config.toml
n_kv_head = 1
d_mlp = 704
vocab_size = 8192
norm_place = "pre"
rope_fraction = 1.0
attn_scale = 0.125
bias = "none"
tie_embeddings = true
init = "normal"
init_std_qkv = 0.0264
lr = 0.00122
schedule = "wsd"
decay_fraction = 1.0
decay_shape = "linear"
steps = 12336
MLP neurons of a small language model. Each row is named by its layer, matrix (gate and up: input weights) and neuron, and shows model dimensions 16-143. Each number is 200 + 30 x the weight over its row's rms, rounded and kept within 0 to 999. A neuron's up and down rows have the sign that makes its largest values positive.
After each neuron's rows, "fires on" lists the tokens most often at its 100 highest values on Wikipedia text that the model never trained on.

L2.gate486,149,205,231,242,233,182,184,222,212,227,185,216,217,192,258,229,244,231,236,225,230,248,231,253,192,214,211,188,225,154,197,190,222,204,200,216,209,223,205,210,228,189,211,180,205,209,254,228,180,241,184,160,234,155,223,227,225,186,248,209,223,224,151,181,175,192,195,138,200,199,169,208,208,240,181,193,209,190,175,155,185,193,178,214,272,214,223,130,243,218,224,178,171,225,244,246,133,204,210,189,196,221,202,216,181,140,199,198,273,183,179,160,216,214,161,248,173,242,148,201,143,245,218,194,201,226,192,273
L2.up486,167,209,211,248,212,204,135,179,185,204,158,210,175,170,190,192,219,205,128,179,235,232,187,224,224,165,196,216,232,232,133,202,229,195,186,196,227,205,180,166,207,171,204,199,188,195,245,288,284,223,194,178,194,204,191,191,216,168,164,136,275,203,213,171,214,171,141,206,218,214,204,152,258,200,194,172,230,157,226,200,214,193,160,230,170,213,214,214,203,226,244,204,188,179,216,199,222,192,152,166,232,186,146,148,195,174,253,224,190,191,194,161,232,205,214,162,188,232,184,169,256,184,225,209,196,195,191,221
fires on: " f", "ing", "ba", " following", "ta", "dy"

L2.gate534,194,217,143,217,220,158,180,195,201,231,193,175,205,224,193,231,274,168,168,219,202,197,168,202,200,207,186,243,226,196,153,238,189,206,211,233,248,194,234,216,203,199,194,204,218,208,212,261,191,253,215,159,175,196,212,185,231,178,237,144,145,225,194,186,198,195,203,180,194,237,232,166,204,184,203,217,278,223,185,196,146,236,194,206,190,178,183,245,226,220,209,228,226,254,205,182,143,208,226,210,227,175,185,206,206,267,211,232,232,172,149,190,189,217,223,192,189,193,145,190,201,138,179,132,151,184,189,205
L2.up534,146,161,189,203,223,180,164,223,168,226,199,187,159,200,226,209,210,187,234,216,148,154,163,227,155,262,206,152,165,205,214,225,204,230,211,231,208,219,254,214,256,219,163,181,220,216,179,240,280,180,246,155,198,164,190,198,197,185,185,168,209,138,217,196,239,150,195,240,227,225,206,201,218,186,191,191,195,202,172,192,175,205,163,209,185,220,212,269,196,201,163,196,223,209,172,194,174,198,171,201,194,208,230,247,199,212,191,265,145,205,198,191,223,222,224,199,158,237,141,210,254,216,237,184,229,197,173,187
fires on: " by", " name", "-", "ough", " to", "ach"

L2.gate122,139,130,188,222,234,230,186,243,184,200,209,210,199,171,212,218,171,167,178,217,192,248,211,157,160,198,147,186,161,151,219,198,219,195,240,222,178,191,205,238,171,247,194,170,203,198,238,199,188,229,178,244,260,205,209,180,210,231,179,141,196,173,181,195,155,164,186,205,184,194,167,153,204,216,187,153,196,159,189,197,212,209,168,198,162,172,186,219,120,252,237,217,163,223,192,176,229,182,182,197,203,191,204,190,184,176,168,128,188,222,209,196,210,164,196,189,245,199,202,226,213,131,230,213,241,214,221,161
L2.up122,233,217,167,183,178,236,217,173,162,218,185,202,180,196,230,222,206,244,193,206,233,172,189,238,209,208,153,212,204,199,167,169,232,135,194,195,149,215,201,226,190,243,219,169,185,174,184,167,182,167,207,178,224,290,132,199,199,187,233,138,183,257,201,205,196,159,212,205,175,194,110,187,147,202,221,198,192,216,175,194,180,188,188,158,168,217,160,144,193,224,181,238,257,177,193,169,159,202,191,216,274,191,261,206,188,202,171,227,202,170,161,183,233,182,210,178,247,150,210,207,200,223,223,222,156,201,120,179
fires on: " of", "ig", "ul", "leg", " Division", "ip"

L2.gate317,204,180,195,206,122,220,163,193,215,182,231,205,201,178,248,251,205,228,169,232,249,206,197,198,191,208,214,208,213,204,208,198,205,226,242,161,176,185,181,219,239,206,185,161,213,191,186,230,206,189,185,211,192,208,185,206,181,187,173,240,250,244,251,187,212,190,201,225,218,217,159,188,255,173,190,205,245,162,221,239,200,196,165,202,212,246,172,180,217,197,207,165,217,217,214,155,220,252,142,193,183,168,244,249,182,201,176,196,275,223,175,180,268,162,259,209,218,217,157,254,198,170,184,204,190,185,261,172
L2.up317,185,201,249,231,191,185,201,187,203,179,174,207,232,178,176,261,204,145,182,224,204,221,161,161,127,135,184,224,253,197,179,246,189,205,172,140,239,236,155,218,181,138,200,209,198,201,130,221,190,154,195,211,151,174,172,193,201,158,205,241,207,148,206,157,179,178,172,224,181,207,238,234,217,182,194,180,234,140,193,173,244,174,166,207,227,161,186,256,195,184,199,222,196,162,199,152,193,181,187,220,180,215,201,169,158,159,176,247,200,225,178,158,230,209,220,196,194,208,190,194,198,178,246,192,191,170,245,188
fires on: " of", "8", " from", "7", "9"

L2.gate130,193,200,190,256,161,199,231,202,174,200,239,222,217,227,242,191,223,208,211,217,172,254,210,190,156,212,201,176,184,140,163,204,185,204,148,195,202,195,193,229,241,246,190,193,217,207,183,224,194,185,200,212,175,164,160,140,182,186,134,188,239,167,251,201,209,177,189,133,231,206,195,239,199,178,169,226,205,238,169,168,237,134,189,167,189,211,165,238,166,180,162,206,189,127,199,240,196,160,212,211,161,216,231,190,155,151,167,182,198,199,198,207,184,195,166,170,237,152,193,201,182,209,266,127,230,192,160,166
L2.up130,194,257,228,199,165,194,167,221,234,185,237,166,132,263,237,191,166,223,182,161,221,190,226,226,210,231,192,240,134,161,192,193,180,182,155,253,131,218,177,142,218,244,203,200,216,273,188,224,174,217,169,218,204,179,263,150,183,234,179,218,211,194,243,238,229,165,206,152,203,250,208,206,188,181,202,183,245,231,182,195,207,191,236,209,170,193,165,235,230,196,258,212,231,243,174,190,216,164,248,276,220,201,153,169,205,205,179,178,241,160,177,188,222,180,213,270,217,174,240,174,197,194,185,205,204,217,191,153
fires on: "im", "-", "d", "in"

L2.gate356,176,191,197,238,150,239,206,189,172,213,197,204,203,215,232,186,231,217,185,185,237,217,192,190,196,160,217,219,216,210,231,205,175,221,252,179,240,185,221,207,236,201,229,262,187,156,168,184,256,169,213,216,213,280,222,177,187,180,172,172,243,178,207,251,251,187,171,193,201,196,170,212,221,237,164,193,187,151,198,154,226,202,160,190,261,207,209,168,181,177,276,213,246,225,235,213,161,165,169,193,240,190,193,236,207,176,202,157,229,248,204,185,241,228,224,182,211,206,205,235,243,229,197,128,169,200,206,157
L2.up356,207,195,180,209,196,201,216,180,234,200,166,238,208,163,169,214,162,213,181,247,190,196,127,211,212,158,197,238,205,145,189,224,207,217,194,180,219,215,245,265,167,213,200,201,158,206,218,126,191,209,204,230,247,237,204,225,232,225,203,218,184,220,227,208,230,147,204,169,225,194,196,176,167,177,220,212,169,229,224,250,218,260,181,169,162,208,133,224,241,218,215,191,205,178,181,222,217,181,180,175,179,202,192,208,207,203,213,201,189,140,208,211,212,264,233,259,227,180,182,242,272,172,176,194,200,217,140,172
fires on: "ed", "s", " of", " Arab"

L2.gate46,120,220,214,208,227,264,123,214,193,207,208,233,208,177,235,212,243,150,203,188,174,190,194,227,197,228,264,231,215,228,200,188,174,236,223,158,200,210,217,176,209,205,203,231,229,182,230,215,183,254,195,171,194,160,245,224,193,266,239,184,191,156,219,159,212,225,215,186,209,171,207,147,187,187,158,169,192,173,198,184,219,191,183,199,221,198,209,218,164,227,251,226,186,179,245,174,223,125,160,200,212,184,203,198,183,172,189,210,248,217,224,180,208,177,216,187,187,184,236,201,159,175,179,162,146,213,269,222
L2.up46,215,182,208,190,163,201,204,225,188,232,237,188,285,211,207,200,185,189,214,204,223,203,200,217,221,279,200,233,245,221,210,195,226,184,210,193,225,219,165,160,214,169,207,236,198,226,248,216,140,163,220,240,155,213,221,165,164,218,224,220,213,203,192,185,204,191,209,170,222,244,188,140,214,187,187,214,251,248,183,201,158,203,166,195,209,197,220,118,188,231,201,248,149,239,185,210,169,169,208,189,161,201,208,170,213,233,206,238,204,193,187,183,155,217,177,205,176,206,253,148,149,197,167,200,199,221,242,167
fires on: " L", "ll", "c"

L2.gate495,259,200,243,234,140,227,126,138,201,223,233,230,225,139,214,204,237,218,170,196,204,166,175,172,166,137,208,217,212,191,183,219,195,160,186,177,179,200,183,163,165,160,214,249,227,204,188,178,220,235,244,175,209,220,214,222,199,176,225,215,234,204,176,201,216,175,231,221,186,223,213,236,256,185,182,174,194,169,226,167,226,226,135,180,182,213,193,201,226,217,206,147,229,167,198,141,216,198,171,173,131,170,213,230,204,196,195,223,250,277,167,203,189,201,238,178,167,236,197,206,232,151,230,179,159,157,190,190
L2.up495,191,195,227,223,149,173,218,130,212,186,221,227,208,165,261,165,208,144,208,191,251,232,193,212,209,166,229,195,201,216,207,192,204,160,220,155,231,167,245,233,229,191,234,206,208,221,163,185,212,199,171,207,173,202,230,179,249,213,208,209,197,155,173,221,189,171,216,141,198,215,143,173,201,185,171,192,191,179,248,187,182,165,207,187,206,175,199,257,204,199,192,204,200,234,233,125,222,207,119,175,184,168,196,203,238,254,204,234,278,209,145,186,209,233,255,171,252,178,195,265,193,196,231,251,155,217,243,148
fires on: "9", "8", "6"

L2.gate21,202,192,187,249,197,189,213,149,180,175,235,231,195,155,231,154,223,208,175,208,181,203,239,201,284,259,207,154,182,212,167,221,211,195,205,210,151,139,222,189,124,214,209,248,236,212,189,201,196,192,178,218,195,213,205,136,221,156,163,141,206,144,199,184,229,217,184,195,211,219,184,217,191,193,147,199,197,200,176,194,187,205,218,194,189,195,199,144,169,210,224,143,174,189,208,199,188,270,193,228,167,171,147,255,188,154,168,213,182,180,202,175,158,179,223,212,189,211,223,263,231,173,178,165,251,173,185,178
L2.up21,209,217,174,178,209,211,201,158,205,224,189,234,170,213,184,177,207,192,206,159,203,199,227,227,214,163,187,172,193,224,232,230,166,227,171,239,176,167,197,177,226,177,129,180,193,281,173,182,216,243,192,182,231,208,280,214,144,204,161,184,170,160,207,211,210,204,204,189,180,259,181,261,232,161,203,239,228,193,199,181,179,189,231,240,197,196,223,166,225,246,175,222,234,192,224,200,182,199,203,190,245,156,212,227,178,186,188,209,253,128,197,240,194,220,213,220,236,185,306,197,234,209,220,175,230,181,195,246
fires on: "ip", "or", "im", "in", "ize", "ic"

L6.gate130,133,183,232,187,214,180,255,180,162,153,190,251,200,238,222,221,226,197,216,212,211,194,192,224,210,173,188,222,232,212,191,237,233,196,213,259,229,171,200,187,180,177,228,181,224,165,164,212,246,203,221,235,176,183,183,199,209,194,167,170,278,182,205,177,189,171,163,191,166,226,194,175,203,181,192,195,213,133,159,231,155,216,209,182,177,220,111,181,205,185,182,186,210,225,210,161,251,266,180,219,201,241,225,195,182,227,171,156,187,177,180,236,241,222,224,213,185,194,252,205,186,226,251,236,182,201,195,185
L6.up130,206,191,238,180,188,162,205,236,144,147,185,223,239,267,255,251,247,171,208,150,256,246,195,199,199,175,178,183,151,161,237,215,188,194,180,182,202,156,113,197,206,148,222,173,207,208,215,205,212,208,219,256,180,190,175,178,171,196,186,211,223,128,189,236,235,155,175,143,182,195,214,218,208,148,211,196,220,190,225,156,217,185,168,162,174,184,156,205,201,192,145,217,214,209,219,240,161,209,260,229,167,232,218,185,228,249,228,194,215,182,200,194,209,166,225,246,147,186,216,209,179,256,174,217,223,232,162,217
fires on: " |", ",", "cu", " ", "."

L6.gate330,206,241,181,206,227,174,158,207,221,219,190,155,153,149,228,162,154,164,161,293,166,221,172,176,198,182,201,186,145,191,180,173,180,224,176,197,211,176,168,272,219,179,273,220,210,216,143,184,201,232,194,241,265,193,180,245,252,170,206,219,228,162,226,187,254,217,228,202,211,225,227,219,199,220,183,223,212,225,193,145,178,222,211,211,159,223,211,214,170,261,205,191,206,157,226,226,194,171,183,188,178,210,245,213,202,209,213,172,171,205,174,200,248,231,238,193,213,219,195,164,180,175,235,197,163,185,212,203
L6.up330,204,190,236,250,179,188,220,172,211,188,233,193,225,213,208,170,209,162,199,227,157,204,214,170,165,247,243,247,134,264,179,185,180,183,190,216,211,151,199,185,204,188,237,208,221,189,192,241,229,200,276,191,231,161,159,142,205,241,207,174,171,224,168,243,191,165,162,195,188,205,206,197,229,210,190,197,240,183,173,165,225,169,205,203,179,172,204,195,187,201,177,174,121,184,227,155,255,117,177,159,217,188,270,223,139,225,180,225,170,158,188,205,200,202,192,157,210,218,211,167,193,215,217,247,123,218,208,163
fires on: "---|---|---|---|", "9", "6", " Genus", " Notes", "7"

L2.gate250,203,153,171,204,212,168,237,222,177,191,187,205,197,219,224,205,205,158,241,188,154,153,168,208,229,196,220,246,195,181,178,153,211,211,177,158,199,227,222,225,171,235,210,185,214,183,202,221,175,190,227,206,148,184,190,243,254,216,209,273,214,189,187,167,159,226,200,173,176,131,194,218,205,202,221,216,207,184,173,221,215,217,181,244,205,235,226,174,197,217,187,276,179,174,196,189,208,134,166,178,186,189,239,236,235,192,205,199,200,182,157,190,242,187,235,102,177,194,112,223,172,215,222,113,200,197,226,182
L2.up250,192,222,219,216,251,194,223,227,162,166,188,207,214,188,194,182,196,225,185,248,139,170,204,206,156,261,279,173,216,159,243,182,175,204,181,222,209,131,247,183,229,223,219,144,209,199,190,156,186,210,203,190,163,218,225,220,175,243,202,195,249,161,209,202,212,256,195,253,206,180,210,158,234,193,163,148,204,264,182,221,173,164,193,194,235,216,239,207,147,175,178,228,173,185,180,281,199,245,243,209,216,217,266,213,225,195,211,227,89,229,247,197,189,231,187,167,197,229,191,173,241,218,214,202,213,224,211,170
fires on: " by", " code", "r", " to", " while"

L6.gate592,167,154,210,206,257,218,236,143,223,197,182,187,193,211,221,198,161,184,226,200,173,233,168,235,213,167,171,233,253,200,217,198,137,174,163,194,207,245,192,175,186,203,216,155,196,167,197,171,176,254,219,187,198,173,153,230,239,198,235,230,163,136,170,191,170,190,182,193,189,231,176,203,252,222,191,157,141,191,161,222,108,235,161,197,212,206,243,200,203,187,204,225,190,210,170,228,188,242,210,223,177,190,206,156,147,234,215,242,221,201,162,212,225,224,200,185,215,207,197,200,168,208,181,173,230,244,199,240
L6.up592,225,182,272,194,205,192,182,176,183,174,242,160,153,179,208,159,221,197,217,190,163,239,202,190,225,135,186,186,214,179,245,209,218,240,175,196,196,187,194,225,186,208,233,216,158,195,218,173,177,193,181,190,231,154,147,223,235,209,220,197,139,189,207,162,222,173,173,182,233,167,181,237,198,225,183,192,240,223,220,178,153,224,221,198,238,188,242,197,223,186,186,191,229,230,255,211,224,201,182,162,227,141,233,159,171,198,206,202,200,237,244,175,174,177,192,262,195,219,121,185,149,207,217,229,198,220,190,181
fires on: "9", "0", "8", "vo", "1"

L6.gate527,196,212,215,245,182,206,189,132,183,172,225,226,205,223,229,282,215,211,227,219,245,202,175,214,183,175,165,197,255,229,208,208,196,210,197,208,226,197,202,192,237,184,249,193,248,267,135,190,224,256,177,204,187,212,176,197,226,222,165,229,243,220,180,176,225,221,190,167,112,170,163,187,236,156,207,168,205,167,157,163,185,235,150,215,193,227,165,197,197,248,174,195,209,229,227,168,225,196,213,220,142,129,244,208,203,208,217,243,255,195,158,215,226,210,145,219,222,199,214,229,250,146,251,222,197,228,202,163
L6.up527,159,142,243,209,195,210,194,205,224,208,231,218,228,196,287,198,231,233,193,205,182,196,189,207,213,189,178,252,186,231,215,203,249,193,147,152,195,179,205,164,232,164,190,187,183,214,194,167,160,190,172,208,212,217,245,163,188,159,128,210,208,199,187,174,182,214,139,212,225,151,163,212,148,185,181,134,136,162,177,249,210,158,222,237,198,193,162,204,154,184,201,187,236,201,294,215,144,203,173,280,171,162,213,141,180,185,223,175,208,212,243,203,284,144,205,210,190,220,210,211,242,195,187,192,188,248,205,209
fires on: "9", "8"

L2.gate579,200,214,234,162,172,198,202,163,221,174,256,170,213,213,176,197,217,222,202,184,191,173,199,233,238,200,209,201,190,175,161,186,208,187,233,196,180,230,228,158,141,214,172,228,191,217,276,154,266,184,192,180,217,166,212,188,207,193,187,209,208,176,197,216,221,159,203,222,212,267,224,222,230,247,195,183,202,228,184,217,156,208,183,158,198,197,215,237,151,186,170,163,196,189,144,218,205,239,197,171,255,184,225,213,236,200,251,240,208,202,169,208,215,209,273,213,240,201,200,221,191,170,228,206,197,219,185,237
L2.up579,244,189,228,227,195,254,195,225,229,203,219,194,218,212,222,197,207,181,165,232,204,205,146,207,176,214,262,230,168,210,177,169,215,199,194,204,223,211,221,203,249,196,153,202,229,212,205,174,227,241,202,184,230,203,256,157,179,156,99,186,181,180,205,163,175,181,197,211,247,193,205,208,235,225,181,245,203,136,228,169,208,214,238,238,211,167,157,210,215,165,176,233,221,230,240,180,168,141,196,170,263,200,219,181,195,198,155,219,152,213,181,156,221,191,225,201,205,190,173,237,191,184,117,132,214,214,246,230
fires on: "ly", "ally", "ty", "ing", "ate"

L2.gate582,162,156,179,161,157,220,212,160,197,189,277,195,179,227,217,188,209,237,211,178,250,243,219,189,180,237,229,200,268,191,228,203,157,172,183,214,261,213,251,247,203,223,206,195,201,188,176,206,198,234,204,194,225,145,227,138,215,186,231,193,202,255,234,193,141,188,171,168,212,212,197,171,181,233,216,199,256,188,226,179,156,203,188,209,211,225,207,171,151,192,201,223,206,239,227,253,167,123,163,161,191,245,187,226,225,173,217,177,194,241,167,194,214,238,210,187,193,223,236,180,182,157,137,171,222,210,208,223
L2.up582,223,157,192,187,181,208,130,154,283,161,222,192,222,215,164,168,141,200,176,229,202,188,235,201,160,190,200,192,183,200,132,173,167,283,196,192,187,200,170,166,209,244,188,239,191,221,271,196,207,237,252,168,249,199,120,166,227,192,162,172,187,193,240,221,158,204,126,227,158,178,233,219,222,155,225,198,207,143,294,186,198,185,213,228,197,171,174,163,157,218,206,183,195,183,189,183,205,174,181,204,210,194,225,193,185,206,160,237,188,173,202,261,212,182,169,164,171,191,210,211,194,219,168,163,187,169,195,252
fires on: " of", "ing", " during", " following", "gin"

L2.gate104,231,185,235,208,187,187,218,200,183,213,138,207,242,180,203,224,223,170,225,215,228,178,201,215,205,201,129,244,168,122,174,213,206,162,199,167,215,257,214,234,250,241,169,215,234,216,151,224,139,260,209,237,228,215,148,191,218,176,256,170,258,186,220,189,183,206,174,173,228,173,207,196,200,214,179,249,226,201,162,241,172,189,217,187,183,164,184,167,190,266,211,216,179,227,210,187,145,203,207,174,178,154,217,200,201,193,177,203,222,303,198,234,215,214,226,162,201,226,189,186,218,183,207,203,176,187,195,188
L2.up104,217,183,193,223,181,177,170,215,218,196,215,169,187,229,184,190,226,198,230,231,251,185,214,243,164,215,188,196,207,188,162,196,183,199,260,181,239,204,220,263,110,202,188,209,218,216,238,235,205,195,234,157,206,235,218,188,197,182,147,196,168,227,167,168,196,196,204,184,199,223,255,181,223,232,220,189,203,188,173,167,152,247,213,152,214,175,215,173,139,167,215,188,213,231,141,228,163,220,196,261,165,210,226,182,186,200,161,223,196,230,233,179,207,223,157,192,228,189,174,241,206,183,197,168,216,141,184,155
fires on: " of", " at", " University", " in", " for"

L2.gate128,194,233,244,213,189,247,176,178,180,208,190,227,162,191,175,197,234,215,226,204,200,244,174,171,188,220,226,250,200,201,236,214,209,223,254,207,208,196,191,196,199,241,198,246,226,202,202,191,194,163,196,208,239,187,214,172,190,198,227,176,163,244,184,189,240,187,228,146,207,207,222,128,196,221,180,166,203,176,192,187,211,178,145,152,191,228,184,170,219,211,192,225,177,149,227,143,231,179,195,181,135,219,194,247,254,156,240,224,214,237,214,206,203,259,246,189,186,214,268,197,153,232,181,215,194,217,217,201
L2.up128,247,176,215,199,167,149,264,209,210,183,191,235,175,196,185,206,219,184,204,217,202,223,267,224,207,191,175,196,266,199,220,189,229,193,200,255,238,160,162,235,184,271,266,180,216,236,195,199,180,153,164,203,251,239,184,253,221,161,186,203,176,178,230,202,173,197,209,264,252,232,187,155,267,212,189,272,190,193,169,185,159,163,192,192,180,273,196,165,170,186,239,189,225,217,194,205,189,213,167,235,128,203,207,190,186,204,236,185,166,234,220,181,192,176,170,204,233,245,201,206,183,239,226,195,209,230,212,207
fires on: " well", " such", " along", "e", " long", "ll"

L2.gate583,218,213,198,194,149,203,207,199,170,195,247,207,248,172,213,230,166,225,211,193,235,246,204,215,153,250,239,183,248,189,201,211,227,232,252,213,231,236,215,189,227,159,169,200,223,190,181,253,170,273,211,232,195,220,197,152,217,218,279,165,224,260,180,201,221,201,182,210,221,170,221,200,229,214,174,182,220,189,225,183,205,248,192,198,209,181,168,200,197,204,236,236,154,210,186,211,210,193,235,140,179,128,195,217,220,203,191,164,217,170,194,134,207,196,207,226,225,218,235,176,142,186,184,239,153,177,212,228
L2.up583,205,181,239,211,185,135,190,175,216,194,212,218,209,241,243,240,206,227,215,178,212,181,200,256,232,164,243,205,179,228,182,154,210,195,243,210,218,236,216,255,213,197,155,194,191,256,215,215,271,252,183,199,195,284,216,206,129,223,197,211,189,232,227,187,189,158,171,210,169,171,238,196,241,193,195,230,221,220,193,229,246,181,219,229,131,166,171,197,211,183,227,185,216,207,234,201,209,185,180,245,212,176,206,221,198,210,163,171,194,192,182,138,207,197,200,144,208,179,198,198,239,114,161,183,259,171,193,185
fires on: " of", " at", " –", " awarded", " died", " for"

L2.gate621,158,226,204,216,162,181,157,149,195,187,188,195,226,193,229,193,209,240,164,237,241,205,187,211,201,180,218,209,179,213,154,212,212,221,254,214,247,188,202,174,198,229,242,197,204,273,178,238,227,201,193,159,249,225,213,190,237,271,155,197,204,228,211,226,221,213,251,184,189,217,191,237,217,172,218,237,173,178,197,196,218,170,210,145,185,247,220,183,172,270,304,194,210,208,184,185,178,205,178,205,170,185,146,197,213,231,171,187,247,257,222,198,177,205,209,217,212,192,189,178,237,241,189,214,179,206,202,198
L2.up621,214,180,223,201,212,218,155,210,168,168,191,201,209,214,193,221,184,199,212,207,223,121,182,224,150,198,195,213,201,182,205,224,249,212,256,172,157,263,229,220,185,209,193,181,231,180,261,176,185,252,201,205,244,186,183,142,218,187,211,252,155,182,170,192,213,207,171,211,190,176,252,194,178,200,221,190,266,248,170,283,226,165,235,199,188,254,225,168,203,238,246,193,176,244,172,241,173,250,213,243,186,218,214,208,180,172,237,162,188,224,198,136,201,215,181,163,206,248,162,157,245,205,200,201,209,196,223,210
fires on: " at", " up", " of", " inter", ":"

L2.gate3,232,163,127,231,162,257,215,145,204,170,201,221,201,141,225,200,236,253,190,185,188,201,164,157,168,197,213,161,182,220,133,196,141,177,153,171,232,213,188,164,227,164,204,196,211,198,205,234,209,228,243,210,170,276,152,147,182,211,214,150,284,212,142,210,207,164,155,185,186,213,226,202,179,203,151,228,195,200,179,167,177,251,169,195,147,236,181,180,171,217,180,243,208,234,201,204,195,214,157,233,217,179,215,175,196,225,239,237,153,214,180,240,214,227,173,149,196,201,215,135,245,195,194,118,181,253,195,224
L2.up3,202,202,207,234,204,216,263,214,260,178,214,205,179,219,242,239,223,141,200,187,129,221,141,201,213,202,217,224,144,232,205,199,181,238,197,158,223,173,241,162,200,248,206,231,218,219,189,249,191,195,214,205,145,225,167,176,263,192,228,185,160,175,167,202,158,226,186,209,176,173,180,186,182,196,132,190,231,212,292,199,220,176,139,215,205,151,185,208,256,149,202,173,188,187,197,211,256,202,174,185,214,218,191,208,220,219,220,224,134,166,168,169,271,224,153,191,178,184,238,189,204,219,229,226,226,252,173,205
fires on: "9", "7", " Years", "as"

L2.gate514,190,195,192,211,228,211,176,213,183,203,156,209,166,161,199,185,158,176,215,234,198,212,186,178,195,218,188,157,163,199,136,184,166,166,204,172,185,155,146,198,210,210,144,181,209,154,238,170,216,195,205,254,209,202,227,325,184,223,260,172,178,202,178,204,240,226,161,223,178,169,194,195,228,179,207,250,244,213,159,202,253,107,240,202,201,210,168,253,211,240,181,193,192,190,140,186,237,261,223,212,134,239,193,171,210,191,187,210,163,225,178,214,193,163,200,260,214,172,181,225,228,166,214,118,163,241,179,196
L2.up514,196,203,222,226,136,189,238,148,166,172,142,207,251,236,218,192,201,158,191,247,164,169,249,180,211,179,242,166,183,225,163,197,139,213,180,217,195,163,259,171,191,151,189,219,182,189,277,205,184,214,254,224,121,221,216,253,172,180,222,190,244,179,228,241,223,238,197,224,179,195,198,248,174,236,154,181,209,194,190,211,208,202,192,206,223,155,186,205,221,191,203,207,175,177,180,173,147,170,205,241,146,176,170,229,170,188,185,252,175,209,268,230,194,196,188,193,239,220,264,220,218,189,173,214,190,202,145,214
fires on: "6", "wa", "use", " (−"

L6.gate254,159,202,214,182,182,222,190,247,174,190,174,208,208,170,261,204,131,165,186,219,230,279,176,211,202,249,203,220,208,149,259,190,224,206,183,166,159,202,176,242,191,165,222,192,209,214,202,208,210,230,201,231,173,181,183,202,237,181,156,197,259,158,191,139,178,169,217,244,198,208,205,211,184,172,196,204,202,183,175,199,153,209,224,220,234,199,232,243,237,252,244,213,213,227,162,212,133,222,218,185,187,235,203,190,198,170,172,174,180,185,163,129,190,224,265,214,250,200,225,142,182,150,263,197,204,189,176,220
L6.up254,186,213,240,183,195,223,290,231,241,194,212,189,198,256,199,212,197,176,179,147,230,232,262,216,202,145,191,200,203,169,198,186,222,217,245,187,194,192,196,199,208,215,206,202,205,167,132,184,167,216,236,182,211,146,150,195,164,202,217,207,201,274,187,218,198,197,213,187,163,237,230,212,178,126,232,207,186,204,161,211,228,195,209,202,176,198,162,180,225,199,194,219,261,205,206,130,151,193,225,199,237,210,234,191,198,241,268,161,213,160,233,181,192,237,212,225,130,198,202,238,230,187,197,250,209,212,232,220
fires on: ",", " of", "2", " |", " and", "ur"

L2.gate442,173,170,174,180,101,180,224,199,169,217,186,211,226,170,202,205,173,208,171,203,228,242,221,194,193,149,243,224,214,167,162,227,151,246,222,238,174,172,180,208,249,202,197,198,220,227,221,242,220,216,149,178,182,219,220,177,209,206,168,216,226,173,179,218,180,203,229,162,213,172,200,210,215,169,171,236,198,218,200,161,212,191,199,190,186,214,205,192,171,216,220,226,199,237,210,241,216,194,219,222,208,225,167,236,165,210,168,196,204,266,98,178,266,153,195,218,181,221,169,195,189,226,164,189,175,162,220,193
L2.up442,228,241,217,191,177,257,225,134,196,143,241,193,163,192,212,186,157,190,225,205,224,219,175,180,219,208,176,218,215,189,207,220,218,186,231,171,189,258,220,196,198,226,216,172,233,176,204,158,137,207,207,204,175,195,216,156,201,181,286,234,207,208,237,215,248,134,171,137,227,219,165,242,166,205,209,187,205,209,214,206,211,195,161,146,213,182,239,165,246,209,164,204,216,216,218,206,231,191,200,237,186,227,239,159,235,197,147,205,211,221,211,166,244,210,205,206,228,159,237,195,221,236,156,236,97,206,145,232
fires on: " for", " Year", " of"

L6.gate680,199,226,209,213,252,213,224,177,167,204,185,225,173,171,218,185,200,202,190,229,192,267,227,185,129,194,152,208,160,188,181,267,160,170,200,195,199,162,199,181,226,241,218,227,207,208,218,128,178,142,176,207,171,223,227,205,159,216,226,169,212,211,196,193,151,176,154,183,205,260,233,211,209,278,212,183,234,211,189,250,164,248,196,228,219,239,211,241,205,131,195,209,227,209,216,223,253,210,209,198,250,225,177,186,173,225,180,213,256,221,206,195,223,194,191,169,219,234,184,212,159,194,172,247,166,214,252,187
L6.up680,199,197,239,175,232,206,217,227,123,220,187,215,218,173,212,174,185,261,221,214,222,183,223,243,146,183,208,165,257,227,162,237,241,259,174,289,203,220,205,194,265,183,203,199,204,197,166,176,178,236,181,184,234,192,199,247,218,167,194,174,219,181,203,160,166,242,192,178,179,236,180,222,199,231,196,232,163,222,215,196,203,158,210,219,188,244,213,195,236,183,203,191,166,215,237,194,197,182,261,168,173,179,239,156,204,149,152,179,232,197,236,229,175,212,221,197,233,216,182,279,216,190,150,239,123,203,169,178
fires on: " to", " To", " on", "7", "To", " On"